MLP neurons of a small language model. Each row is named by its layer, matrix (up: input weights; down: output weights) and neuron, and shows model dimensions 0-191. Each number is 128 + 24 x the weight over its row's rms, rounded and kept within 0 to 255. Numbers have three digits each.
Before each neuron's rows, "fires before" lists the tokens most often just after its 100 highest values on Wikipedia text that the model never trained on.

fires before: ",", "ub"
L5.up1255:128111147118133138136144082101110072172131114146114125161076089097179112137123127110099170141103108160150101131111178088115125112152148114143135109132134111129110116132076130151147137126112096128137109090112142110171141142159091125128146181137115131118103127121100159121151088122144095094125107129138105125114096109132109101124138136145147128127123123136130142148156110143113135115111124169109145172104147125112141113140133139064114118114131123093161132083144115115123142149151113086127130111124108138092135124127139146122108176150127095103151132128098113108053115164116137122
L5.down1255:138139136158160122155104169128133131116116146113110101122160149109116149133098147174141125139139152128110171154112113099156130129120109143116119100130125130143092140153120093101089143126167143127117162150146115122135100145127139103124133100091162128149106125130156112150072160130138131155189117155118117138118148157098142155117111103101123151121169126124127114171096135084125153131115114129100120102152138125116119087114134116201139098133134124148143114169144114155120148128114137192180113133140142107138112133102100118136112086113103158115192136132133163122151151128126145112

fires before: " |", "–", "-", ":"
L3.up255:117144122167140120131118105114109089140116151112176139128147115115115135119130139137160127107118128117100092079111169085140130126152111149151122176100173131141105150151128102164142183105130111148111109130153100154144103156132138112113105124163147120118134114114141111108138122121129161131159108134103095128127104105126151084146130103144149101181138094125116115132127115187112168091124128136155177199116111122116176066110116121093091151111137184149092070136113131139138148157127125083111111110135189132089136131136120105144079098115139129120114121155089076113134107138161117138
L3.down255:098096112093087105122115161137124122127141102105098137171142086134159110136138150107122105116126146101142160174149129161145122129166169112120123108170127130134142087146108141109113094109098142124129135135110145068137182118100131143113145116111118142159154135107142165161117133111099129110123141165147200127108160114133112158158140150130142166130110135128148103109086140087106105113156110105116133107131102144162089125152132129147163120118132094145132167083121084120192099118182109113141125134108049095153113143163148137133138152146122097138105108123155174151144135107148106114

fires before: "–", " |", ":", ")"
L3.up647:123121118126085101177104152093148125183097184150121160132091157137123191118144136131115152148118120146105090161076113120141124115129157142131155102093138123117126145121113159132163115105133113097174151148139151117132167138115105109110108188123161122113152096098157106130119115142148129136158095136118147124081136116108151072069150110144106125120097134117124097125127091103179118118139096143123145106143120180081175123168142115106115149093100122169125106146133116121145121140128118119108139100150117121102119144130104093113052155130138165086159130119120157150138135118106139121
L3.down647:113147153079126126127142136156118121105135114130110134143168167144149125126147139131170108135120136134116143125130072118094104102131180171090131112102139159171179122151149113161130141094131107110121157128119124132114149110127182115120148119114182144117117121131129095149153139113105129114131153093102094146097145115150090115129115152112143086188145179129154128125124109141127131104162150096102134156143116185128122159112098128126083134118186116128147116145148104158088063152094135105153152172105125094152146134098121118095148102148160117106158073133147141117076105084127091129

fires before: "|", "\n", " Final", " 8", "  ", " X"
L3.up1829:074088119144115125169109136146184129153094112144140125092110143103134126129126142132110135110142177207075101153155103136129158157151174129111145107102150132099129135160120117166130151094096107130131143124130133138109087102160090106132130097121121136125138131116127105119118167148115137132124083130085086103092131148173128104125135121151154143120136177116160136112148148117099140086125128148117165156083105154123131175130143116131115149083127162137153148146167122098112152153100129108108161106131161132140105131124117139126107108092118150119147116106112093185119094140123141119
L3.down1829:150151143115126139095095171099144146163163148085121112112117094116095091140116106098153176153099110116167133174107145138115112118101151122126085182123125156108154136155104124091149129123090124102085111133125141092101191102128123121121162132131147129140168127139152186155131092104130123143114114126167100142116120145126117156107147137109161146150103124104116097139099093129135151135136137133141127137138143184123114155127111135110129151116154109184137115098083086142141098130120135179147120154130119177127096144110135162134135142099151098124118120112139162093132119101158130126

fires before: "|", "-", " |"
L3.up2031:123108150109108149141129174117136104183114153108126122149125141091137120143124138130129187142141155144141102149101132165133138136129123131108057125116142138131089123139156113110111146153142168162109149132128099120123158116129101113136181137133167118123156129116152128092116114080113122159092079198151133118160140138106131055144139147151129120118132147130161153119125156158130156113123081140114097105134113176149109134155126158105135160145131133142188142088111109107134119141131165065118100143115138174123116117098125182126142141136122118146168107119115111149151129106109133105
L3.down2031:151112097148161091131124084133142124088139118164178115117118121177151124131118153152141081109132124092120134121153114109162133108119159143168183099149118117127197147099102130136115117126109116067128125139145158169130070125170129123125086126109107145120116116144058114155160132160168097116142182104118126162098130133130123151106120105112146138138140131110083137132118080082136096150127172135129135142144127098113126109125154104112114120118145139123109157173145176134129132118137096170143100130141105100139134120142144089119133153119137122129128147113130111133124112134143126135

fires before: " |", "–", "\n", " –", ","
L5.up1056:127178131099131179127169126080094113118106098133166114117107147104138134122117115115143151118120083132122149145092133141112096142082122152127137128130105118135177183104141166132183145194154130117162092073124093168100150153159092141116136121139201090127156132131115118096098167113181119120154084149131107137122074161185136142120116152157111108126107144126123127179154129159119135132145120106094173127098107096136122161142146157140129153132127110151096137138150145112130137113097139126101084141147136122109117143112155144122119142103121171094098134160159131125155073118136110153
L5.down1056:135121129135112108171081113140157124145153166136139144144141120122134133153092146121136164166144178144120093128134178145135150136133104152118129126096131156103080117139080098168078080092138107115125149143093142103151108107115145116132133158104094153118119138188117122111107115101121104087164136127153124137103133104081141119146148122109164148109137090110163112083122119079185115120151159128128114131136116167120127086135124130122104130106128113130147133073140119119157132142132113159154137120109128114139136137142085153136104160109158108130147096108114125100100195134156140148

fires before: " |", "–", ".", ","
L3.up40:113149111114148157123135183107099124148095151121120136123130169124152116127154090161168183103094142146122110141134153169135088137152137148130165133169141157111133112097086158085129091101138096145133152119131116120176167102146128106123091146107130109112157138107122127135116112089176101155097158111103122127129114094139132085122121142141105108130096098097156108144129115151116127124121109150080130148127140145088113112137140111077114093144137131098117114118103111155157092105164133098132124110155125121122141134139110122131095133152124131121155126131114134086127094124112174130
L3.down40:164114150092142106116105105147116141136100149182148130177166132145134170108087151127098142109166115085131149115122117107149131116137109127112118101071127081164110188142132107144132134161134146123161103109124158106087094132129152143093132157125149116132103126132137147078125148121145149100135115119107122152078102164129112152121114114153133133145139124148116097154120130100121108131154155099153146126119115136131169128136103128154103181086138122134110080126157106127126179143105118162102155150131114105125172141071137110113124114117102177118153136145087176162103154108120078111

fires before: "\n", "  ", "\n\n"
L3.up689:104105151148152127147148132098162148165064151148120134125100104151108115126133135144142121126124154165107114135120123126137147137138139150118123141082155124119118151146107155158157142088156124141099191132111129137129130136168162112142131086120149126125130141128109081110098142172131154162137073121113119074109116112176154138142112111101124109136136189137163164117187091145106157096121185155115147102099137121117144140135145136115073130113120125128106182151105135100101169165095118127104118136157156165149095140098127136096117129113134153131129133159161055131091104157134096147
L3.down689:123113144106110128111113150111180121126120150074099115128142114066099102117139097105142104142107134171172133153104124133116111127110092134100119184118130163147117092130133104090198117152166101140154115155117122145090177113117103100127137122173112148134147127113171211153156102120156145172129156160122116169150129150125101160124143172129136130140109081129131114113125101127116106145131136100139109142121133150127113154126118177102134132103140133158138122115131097122166138133140150134133128156136104123135094147132127140112110120124171090125088127156111149120100147092114108113

fires before: "-", "|", "(", ")"
L3.up1126:128141099155078122147094159145115159116146100150149116156114128138098129144131101155167125150110113160119093171120118136122104116161091110114161105153126142080131135098109141172129073140132110169130119090129160086135142152121059086115140116115104167126167158099139115121142112105141154132161160125082133135131135131125093100124101119156127135125095131117094087149145094122130128131116088146170140134098198115105071098130109167112115143082112144131161132108150092109167141124122146112104110111107114099148091150130155076156115141116137154117189088122138140120128141135128124128
L3.down1126:119122153158144123128167112136134128144097180106106133051134112127174097123090122094102103124141112120106139129129156087137158116116163148132114153120139113174131122117133134153169146137140116127116119126136089153131100094184167141145108146169147128134104113111151132081134151123113118141128093141155118146121135164121160138140146146070132151151140129107167133102127101130128140060140145123104152146090073133134190186172126090168149122167120124092117136091156207124124122140104112150160167178119133167129143142110127156115137147127128148146089176118080150129125109128136147133

fires before: "\n", "  ", " 1", " 3", "|", "-"
L3.up1798:126098112164113144158141160113150108179101158110153164122117113104119103118106146112109121131105154136112123126133140125098156143110111141119128124107156123125110166152130105168118151091141112114099140120103115140120125133170116080107116109146129126128110129112124110095121124143116165086107139159073106100122110113161119125126134124119146070148093187151157131150123110206106154130137113163148134154095123093108137160122156109087064131081099124143110117144111154083140132128117133132147125139159139149127117121128116101102104142143088175146103125152137105152080136178121106144
L3.down1798:136099133134132126111119125133118073110127108084136130121081096147118130120142143146103127104113083165142142131134120117155138151114127134130098154131141182099112112144164161085144132160121074151159123132117153138108109069124103125176118124131110147119137173128177161144131128108205131141128135111143109143145157106105052101104135130153145137126110118129103149109116139111122101122133129116093103158159141113115093133139139122123121130107126079163090140140103092140141129114132147112107128168105109128124124135164138088140132113138144128126106138122146132125157155118125094096

fires before: "\n", "=", "\n\n", "-"
L3.up572:130135161133118171142116117078147113165125164080186169176156146102110114105111137094121137157083181150115141145127119112101126138141130153143178130097135136074111118128168101150115120119112145130141148126120083126157166133109106130136140112148177129133131118153165130146141141141149169134162078119085112136154133109136106078115127122127173087109128115143106114114140093118138157119120083144114149143114109140139106126170116148125145138151082152144133139187130099112145162112086098119152144127151105110119107123125143129136102137137088140108120048106168110149108156132105122147
L3.down572:138123152135116086110171142150144150078140143192129116078073148128152066129176135147108169114100125137132113156150158135122108113115154130109098156143131119167185152128095143142139097114103118127121099157123129137086124145157126133122137117127099144150168137124114164131139137156115097152104150176131124137082129141118122166110125115152094170127108121110151181127113143135153082154081122133155103097124126125114100091095158135133110083157158122135118117097136162135134086136153125084087108154107134115168127130144144129097120127111174122133132154151114124118141104117148102121

fires before: ",", " |", "\n", " Conference", "\n ", " ("
L5.up1714:133143183139100131108108112119106084148134117105090124086138069136129134127127132102160118148115118107106142116123158131169117136140168156105166100152140113155104141166137106112126183110156131148092101109106142133103127117097118149120135113183136166157160133139190113177149110134145148173162124142104067124097129152144125103118147158121185152108135103144151112129154148112121116119135121134114134154085067086131074125126126126106156124127101141141151125142108125149100168123154122137123154109088112129085139142106110074116123106160112134119128062157117115156150108150163139129
L5.down1714:097154129119146131135157107126144094115106214128149141165122140108131135128117098144132130146106127112129106128154117091074065116113050157108102129083099153094145121117111139135134125142125133123113148142142153105118146166169146064109169129120129107113089105084077180117090091124105112116089107118146158105111081098146120119103123104107114107183173144119143171131125074162151154143144119124177149100158164132149139127100147138117121116120139149113055112144140119166128146142117156133160102136142153132148113113114147127150123154135143142142135138120148139153127133125114115160

fires before: " (", ",", "\n", "e", "\n "
L5.up1222:112121186132127106153120123151176130142126099117110130103077078123151110116114118112110104128158140116101107117142146113112157089144169162151127110151127131130112128126128129134169167097145154169095156119141125182141115134126109097101103157104141153151107142166126115142167104122105122175113082133086124151113138156181136160122145113129116122151108114106143118100093135189115145104137157151138197115122137085125168154131113113145132162147091129097142126094124160114148132133132112138092158125152141155133164141136123159097159139126153154131155114153116086158101151118127117102
L5.down1222:141124083160126168081155111099100160112133141109124105104134145107127156140100145161099084131153145135088139151140114115127123101152066111146135151132128153185124166140160151167104130097102092092097124143141116101106106107131188153132138083149122127127101126104135148106065160109114116099110174130146160122110123132117130131153119122163094126142127092134125131172150092137101122175138149116150106131096097099098119074154129164102148147127136113159118131141161119127132115110169134133154123156117124148121114124174120137127105107140094124113070102106173150161116133134142137140

fires before: "-", "\n"
L5.up417:172163146112138105131099170151064126122159080136154136114108134145098159144159124125116155122093132129134129133096082114116105146096156128121118131123156127151124143105132161147110129155186139196133135135128108081070152110128122108112104143121144119091120130138146102131115122098136133145155088120108131147172119138117061144122140103097158109100098130105146128151162162155125101121170137128168124145115161137129122128134147130119126124118096134122124141134150132154137138079115148123107102147148117117167139144184148083122104131153112136115154130089133137174164094117116125111
L5.down417:115127110122084133200127162142152173140135131111144121091134144161144095107105145114164146121074154082109138102169147114128124100134141120122085169133109115107109113146129141139145159114091131087107088120113114133134124132144149091165150102127129107139126093087092086125122159102132123143121167131158120120107104134131139082121127186082117153136141122089099128147102121119137107154137124154116124079150125106122094127138104127116150141096131145141114149117154200082135105125157127165116122124137074131112065118155120166141165158112145134135139120156127151136132139139141143132

fires before: "=", " Running"
L3.up421:123145110129162145109080140116104146176115137183124143123123101174135126152110171159173166135105120129123146124105141141150111151162082170153159148135122146118146142117156129122109108137136095120147123164106143111126138086125145117126134153105202139098152104121126101153117120177134113130141108061140137094148145091152105167083110148077123080101156178129118125124197071140151130167207122108118140133140134109145126118156083103097106105127114112147094121117142152134177126125118114173153116125129094155135177151106083119132102147119091169100152143131119159113126125126136083163
L3.down421:108133140126118112131151178140115107107129148096159103131156148087144124144148153127114149090182136109107137125114093142107114118113131109085090136136145131176134144139142131133115163119081149131090159136138129131166099100101131116107158121167102119169104102150125150099154140076149154099144123159125107149125109092126119109144095114154134142156111144120157151095080180098107088111122120131095120159161103128104144151102144177130161151083156101133155118154116111101154139102102086112117132140120127098120133124145160098118151135174133110148087091104114115173086139145147129104

fires before: " |", "–", "\n", " a", " the"
L3.up85:111118141112129126122122153102094122114095122177119126139114102150116139126152109122157157124087135159118118148108138136153084141114141143144147109118127149096175150132118148081142119144141102150155134134137147182135129131163143109135137152115138137116133157136155130156160109120128115129102110113099143125108109136133145084129145152150104124142113083123136075133145136129135120105160135108111123140134168136133148135129158105126113104131067117142103101107135106157136070103137163134116128147132126112171131128122087143158081152167116139093142122109134163103183122120129160123
L3.down85:174112114106139145120109121196123155166122138124121149110115110139169162126101113114126117110124106090137117142124110140148147103150094096132146120109128098151114103134115127121097104106103113151134094122096143056079133075130136136083103173099138113130129124103139127122107143143158139124154129126135116148186149119167133173109136136155150136133140173132115088124162077126129100177105168126142137143086116135140130124111116111125100144124198141118158109108127135109095166143097152111137185134149093114138136145103141081138123154112110148138139079132086131140085133117125078120

fires before: " |", "|", ".", ","
L3.up567:114129098131112087163137126118155116159091137115137135148102126105112107125157147084101111137148172130146113112150164116131108128114136142101139100126154133100166142135131101117115132154131112107084141112122108134129127149127124126088143114123114141155143143093140117097119137166071102099119114157119116143126110133144132128113130117121157103131109132091157090115081126129145137091106131131149150155102135153159173139167097106111132139126139144152155128129103087111148153157152136091096097122113170119081133145106118089136116149137135080100150067133134148109155145177130126125
L3.down567:141097146141142125124176124137145083118141128106141111135143133092082114127070127124149140139149142124112161139134110126116100103143145164104134107125103118147161189106114107143108107112144130126142105142125120082133127084117130093118169150136114106110125138152168155126126133081113119182156146147178134125145153106127116110170138120130135134161147130135139158157125163137133154156120130114142121178122138156106102208129106120073131139103130112167114131076140118187121136128172123146164076130144103120130081152137120150143121126105119123117149112127127158134084144100115124124

fires before: "\n", "  ", " 1", " 3", " 5"
L3.up1094:097106111171122121151124125155174123188103137124162151097101114091105131108116179119109094105150153135102126102129112096122165146126136144125098112086157150145142150171132128168100148078137111125093163135121091124105137133142112075102133129171127119150112113122124119081105159138101162111156105132091109109109114128179111130112124110112121088138099172149154122113137134149102153104113126153143151155114114163116152146119113135132089123094110145135133144140120152083094152181128102110100161102126148158135097114120120097123115138129128149119133121121121098159122112142124121134
L3.down1094:124116135119114136078130147099097106111147143089122130154114092125129128131136101120122124132152111118158113180138143175140101100101113127139116148142145122108091112133136117073143154155069104121139080138114160078101194079105140115155165136111125138115146134100142196148125080097137120115116145135178121142127117150114108129121149155111165157162091106131139128117125095107113103134135138108112138124131101131117091170147135109117117162098146115144114144105114103148162118100106167160151147149161129151142114151123140135121099127102129121123118138110147153105127130099115086104

fires before: " |", "=", "–", ":"
L3.up392:141103125131097136146084126117142124168110137157135152141102145136143164091120118142134120147098152147120086147086147132136128173130136170140123092094167147125142168110117126131172147091122098133118131123124107102102133151144126133114125162139156108123129089128151126115122135158109145157147112135100079119126154119140149094121156145127133135169095163086109077102165098115170138117156145141114100122110123145108119127136115125071075148111121150155117167164155100154122119144104115121130144117131126152117070150168124123119073155101130181091130098150092132127130142117127130113
L3.down392:174141107110125081135091136129109150113131090109144123115142140143124117143072140145159126088115119144126131115101091122089132136144132170063146127109124091150121127179125125105113157110132103133146127124149161133139138114162112136125109125108147103085131132108091101141152158114150155150166143127110104116105081166142130094122125152141149094175131147120122139120115078161135114111166121128095116116102115123101135158093125180109117109090133134145123121088141140062134164169136166107128141139098115130160151103140124151142149067109100154111137171127154140122102133102140138091

fires before: "–", ")", "\n", ",", " |", ":"
L5.up1034:160133109130113103173094135119111102172128121106080135138081128091131122126159129129160144134133135107125112125094137157099117129110147135144085146106133110110155141095138132173089126140134104117151108096126087095139161177145160105134099106127174136106126157093121138162120156171077108133155121145111099118100143110131109135098125126108150158131103153083119096133167102109163084140167119111134132139097132135108130147121132103136054138125105143126128137124153176142152126159130157140109134118110141122133134115130114144140120091113132193110158118133150123139144160126135119111
L5.down1034:122112139122139157113154136093113150098114110171124106120155095151128163104099162093084118106129150149122141095154086117165153117135128091154119160123151125155148136155089154136129127163142119146121156080167130157118126085131148131120116108160141110111161136101132159108103079158157134144120100119139109109122097155135099164160125088145100103167142150160151154147137141108126089160145134099115096149157180125134105100144142097147150106121153173104127147155151138134145109147124133104121124148118092097095108149127132133137126137076139115146150115131130108117080098128094114120

fires before: "\n", " m", " States", " 2", " |"
L3.up764:125152158109142159175123114099100134145092101174126143137130097122096134136176169132158107114113143150112128121127116138139096129108182161103146169114138144139121158123143153119151137132141141108113102133147109136127178165123147130139093123124133099118133110133134121128112108153106136082180135144141152135064121127120124092093122092117139129133109188173146081156142081150123106093108136127136198135139112128115127052159116116121112166145129111135079151158137115179154096130124142135132163145135135123089145173128156061115098092098114131069141109124134143133119096149154110179
L3.down764:120147144126120105093118125118154111118135114075126125177100130151148178136097092093110219139142126105127123132144133136149128108119164149155136154109114122112131137158133089114121121146111126110112157122113135108155102147132123151131176118172122137127106136094150127138100117140102149167102112095092128135088115155133117178172124105132146126116142082112130182087086165122111169112133122105112110124092181125137127160124115128138131108104126130119118063129090158112126108122150093124092124129154115114102106097139097191126128121150090110130148103151183095120151158134100138102

fires before: "\n", "|", "  "
L3.up1623:082054102169109118175144128143165124179087124105166124104076105137102122109135135145142123127132142170105141154118152138125146142165162150137116151075169103108126131161149106171118153110127117122116141123138125101133122123168132117133120083122127142115146141092107111134110145124168124123087080161104119088100119143173155118148130128133140101105119161107141124110155126137103138088131114131087141147113166155107088126120165118125108160079130139145141139155115133068137154134110132126121140114109153126109121151126162139100127115096148179120113149101139082118095108152118116132
L3.down1623:154135162089096150103096151128119116146153147059134116117135124091102125137114104111151139142108128150147138187106138148115092129101136156087091170119135161113116134160111132085157116155110113105108090157117127113099138114129122103125180154155121130129160137111172181169134101110111151124145129143147130164134137145119100137112152147121145137140098112113146123122088087153124120122127128127156142138107121176120104178133121165110113145112146113155135143097123105158152106119113136145150113174160123134136106156120133126126116114107162088126096112161123166111131140090134099110

fires before: "|", "-"
L5.up1575:123121126144146085177104152142097128145128128110160140050123107171124176133102136129171165132084154110149120129116091127153145152128082103105088143155166117114147116114155106045123142108141104177160136126116089113114111071111116124148112131119150132124145108090125113104122158119138117107128138152117119161155138124121111111139123116137122097138119089099148113149176091147138116085161119137131179087152156118146197102116145126126149080136128154115127144110123133134160145116088122140141088160157103120113139118115173161126135140118143146159136130092115116122170134101139164133
L5.down1575:149136127132108143126145146153108108146139144141107122131131136095122088112163142115125104123159116137162119182152126111076127130087145163165124167162117169129131076146083140140144126134128093149097167159135126089086168131129091113126148070091119156114118118123066145144124140126137145135145122170130145169117116141118113141082141102093143104140078138157131136135130192144163072156125151093118106116109083142146083182109141124124140148126154116153161109168144072082111105155131128133150108134113086179087136130154087134141118154126139102109100129143182161112169152139106116093

fires before: "-"
L5.up1028:127128183141145124153126143125083122126132103128129120130121138126120113141145133191144166118093145178131126162084152138109151130112116153110146105191119170098120144122188148127109122113130137166101086116139109126122107119115099080129123158133187124153158125170106110112138073106147204121130145142122160129116116136118115082095090121128158094135141128106110121167120119153137135123166118117126128143086117148144121138155144149099110098112117118180148130118114079146137168117124140124150128159126143112114128129096145120114139123164093110122099098121147126112087127142139081129
L5.down1028:152141146119126147122134108118138122109128139143114126121147109096150141139110149039112108117185140053128110123165130145135107132152117102128103151060166116138116126140076104109161123158127125119125133153120085102102127163161141161110146076142080161114110121107126137160144173119138103136162152152091101127133139112128165190112166115121110141126121128128114145085144103092155104133104156135122146102179109133122131098132085136138143124153144146115135123105136112116133107123073100138135164119149104127146104157134099163127119126110157145109134159115140137148179170141140135103

fires before: "-", "|", " |", "0"
L5.up2023:155128138109138096113131146110101130153077101175118141126136112145110134112157128138159157131121210108178126112099162146120120154108134135083133104125147125105138117120181148125133143115099133120119149148142107130109179106149101116095129155145172124108109116116110102096139115135127101156149118146115149125144103142132112114074101119119139126120096118116123096130202127160159147113119129129163144126114135115123109090110117130134126114131146123151145147109134119146125108124138151104117123063153170112127102143124162155132103103124164107128172173082109110131119127107135132129
L5.down2023:121123107131127136122121056124168114108126147098149110181076148116114141127137117126129127125168115133108139113161144116108125113140110124149142104138115112159136181154143122123112102163112113130170161115145128131116108105121122118168124144130090115126066164151146149115124140125143159140120148110154086187111118138132102162143123098153108121158118103140109169129071150165152134117160162129122122123162117128116142190133162136141107127129147110130102141140086126139142135149105130135123124185137163125157158111115123140133106123161121140104126140112139117145141139134120127105

fires before: "-", " |", "|", "\n", ";", "="
L3.up281:123142125130147134125117124135092095163110088123163082146138148095095107174134137121137129102126127190109144130102117159146146135176166111115147110154138105112141123135138125139106135086065100137119116109146107134106145127152116102144114124136153119092161195120135143098149125108155159105125069160132092196122117106148091102121100116130140123132109138119150144141135106120147184058132120148140168128090111120135131120139158133136111139149116102128103138127154180105143115117120133109122118125091102136103113072112112153150102098127096141142115081129136127160115101149119141112
L3.down281:167132117118130145141131088123160136113165162120107130135140144121146182096135121123137161143133122068112088111184123101143113124120125122098121136145149174173163103087124082107115127186126119121133144098124129122103084132138138122130106159117163129169111115122089105151144112136107107117092186097121140106120117139090170124110161151128131147112120109149076167130121109088096120162123125128132108101134176158130122143103124130099158148120146195131131073177140104158118158116141131184126133105153155154151123206088137107111163114117150128106159165141149138098115126100125163136

fires before: " |", ";", ":", "."
L3.up1994:120099123136129113139081119127133100156120135171168119152097148107113118113144181141178112112106155112112111125119161154119121133113177141143139113110170165135134145145108144140134138083110088108139142158131116125115169172176095115142112103136151114122111124127127104122139132135132144161126082157149084097088099136133124062123137106137140117118124140123119111129124093143134172063165131127134151148094135126122131101148111115123111147065121153128121110105120136098122161165121088131107140096107124116125117130123094132162108126124078153098146094118118134150157131137133132116
L3.down1994:129128124111095126161111162115132107131139130107126134133123091147135116130170151117089143159111139138136117158098143165154109151129138163060089184152140124141126123165098086122131142107100108096075131124125167071106149111117135144108161166126136130163186138151138157148084094164112164163118095109143125109131176105115121115129159106114176153121105131095109114142109165073166097141133147131150134131140100185139111170115132139142106147128120125174123137135097130146133146105136096108124129148148110140104068143124173148112114104090138167123089131124142142166133131129134140106

fires before: " |", "1", "0", "–", "2", ","
L3.up375:109085115133100153145083133101115098165082120089143123131143130103117115138107132140158150127115144146063127176130155145132122099140155124106120149142162087116126174126100065141161152100133131133138149147142112116117126124155132120112130101139139131100147107128134106129146131147121137161115077171108098081092108140125163081121108096129130133128104151095131130103126132157105153066136149125129159156133120119097124141137143112112138133110122118122140133139130095141107165137083072131104133116101132134154113146151100113119085110171111171152120084110145140150101156149115125122
L3.down375:117138148134121136131128147120142102138160119134148128126136136088073094123134182117147135140122147133155109164116116137140119113089158126096076142161143159140109088158102153146122132106116082147108140147113143104125133132117099133137175123127090129151174128161161151169138141094096135117121130162137135180131155118107101118126140141137148125127100129094151089130090136093136112111126133124101127160127122191114111142099100165087117118123142114177142095080096100130192070136190139100155105148126114134110097135103128141127106139152154117129104096110113139116137106121149113107

fires before: "=", "\n", "\n\n", " =", "}"
L3.up1156:176123145124150155168151094182120091120089120154127138075119138106132101118160145092112174146118177170105135140168112133121106149130104142136196132101134103102144128141134137122139114128115172119154165142110139109119145107134137135114099138115131161093123120130134129101094098122146118098117099104142145131153145105109148116140142102129117138140118127072174112144158143151146115114128105126137125145093119093141120102135109114102101134121124167132137128186148088129154131100122134109149111141069130149109104097153149137140141120092128118144173108140149141148115107140132093134
L3.down1156:091117121119116093092138186129153149122197141103145139162131104098121155145113109170150129100087103088086102108062107113147129112127159142127082128153148144169111121119162141185095159096127103158113096113143135140174117118143136088146098129136141100139138145116115135154173155165103131166109153136097118138073095138146090131145123139118107118139142149176106110104156108100115117119108131130161144134135163170114160136125153105127111157146130128125096122105132161136098146110132107107096152135148106075185160144104137140121105130160160121106120130110099129134131115104117122114

fires before: "=", ":", " \""
L3.up1242:123135146154129138165135156119106124220093128108112174166108151126133128103130158110141125128141151110134112173102120127111120151142160168178119108095156131095103155131119131064121157147126087143140153103160125120135157151133142102188112142102135160135164111118131113165133149181118131153148139129105131122115116135135124108130144146127140096108088128114192094112159087114150117106145140149127138111111142118126142136134117120098072103117128152135104179153127137124140116165170119129095126104123092131150160174166094121127069143150078170093162110119124129108124109142100116117
L3.down1242:100074159122139154128081134121139149125098097130143107148159170128127132137134150144158096083170140134162118076169100090111121134138091158109117143126127130137136159141176114101091150090112170156113160141119110113117101158110118116147110125148128101109086137108150113078160132146189156135155150108127149165119071155194120066149089129146107153133122113155109100131154145140115121124132152129107150121111129116144157138085115138135138113089125124121108102139090138106127116148131095161156143131143116125163126089123172149156131115106114125108117108083113137156156123128139141156

fires before: "=", "\n", "\n\n", "."
L5.up1141:129115152173137111133168151138141134156121167121140127137072091108116095110079114118125130146125168129095130088097153114109131156154147181141111097110154103117102175115137118126131122127133132162121172122113103128133097100123122125088123140163124113146112108131139152102161149154099135150131084186110128129129107115151118126160116119128115113137098132121142081126133098151123082101128114114164103141096148149122147139142124105095112104117127154160119119108152157123131133150173129128127138119112149130123125114099121137119122118109126114124116100140171143124106147131150124160
L5.down1141:112176146115113124147081111141122167103127098105123127109120132119159181135133104139104103099163137136127127135122147105161126104156118117134100084149118102146140149159130142137107170150104111120096112137105142114123099120097157108141104101106169128107142145063099154095098125105182128104116174116144122152113124091136111123095123136126164125143139139138123151084122158141093116151111160147135121104150150115130103165131134135126146181108115103091148121090138132097129093102110162139123119130115088109122121117202155136143153112143120132121152131110142152136106104107116139122

fires before: "\n", ".", "s", ",", "\n\n", " and"
L5.up645:093113132142144134154132139129138124159109136085138137121140121109098100087100143166158108105119156127115148131136169161141138135174101185138123104107114174078113131153126096159127116128104121137125118110119116129112129080150104096122147091172132080154135106144086127160160117132121160159109124155105116167141104165131110132139100140115133094117112173165144113109109080170087126103097155112113111152095127126147151131117077131088100124102124130156120140110134152138150096151153098128145108126129138099134119136135112162144138093158109158120125116162104116124100167161154125135
L5.down645:115141123110136126094164115094118164065169156106118140189156091105140157162157143082140128120115151125115142128129113131171112102073122121127132132146161139156123145098116205113086151127122169098168161139125172144155113188103145128129132145144160112122140120108116141125093133151156135109119103114127186121113142105113136100133118140118138111147131119112172155140191111115138158165138131158127114115124110140113159157101118143157140153179120123100124131147118107159123139131108122119110150174129092159159119148075159126125106193084159118141114126095099133090155090120130125136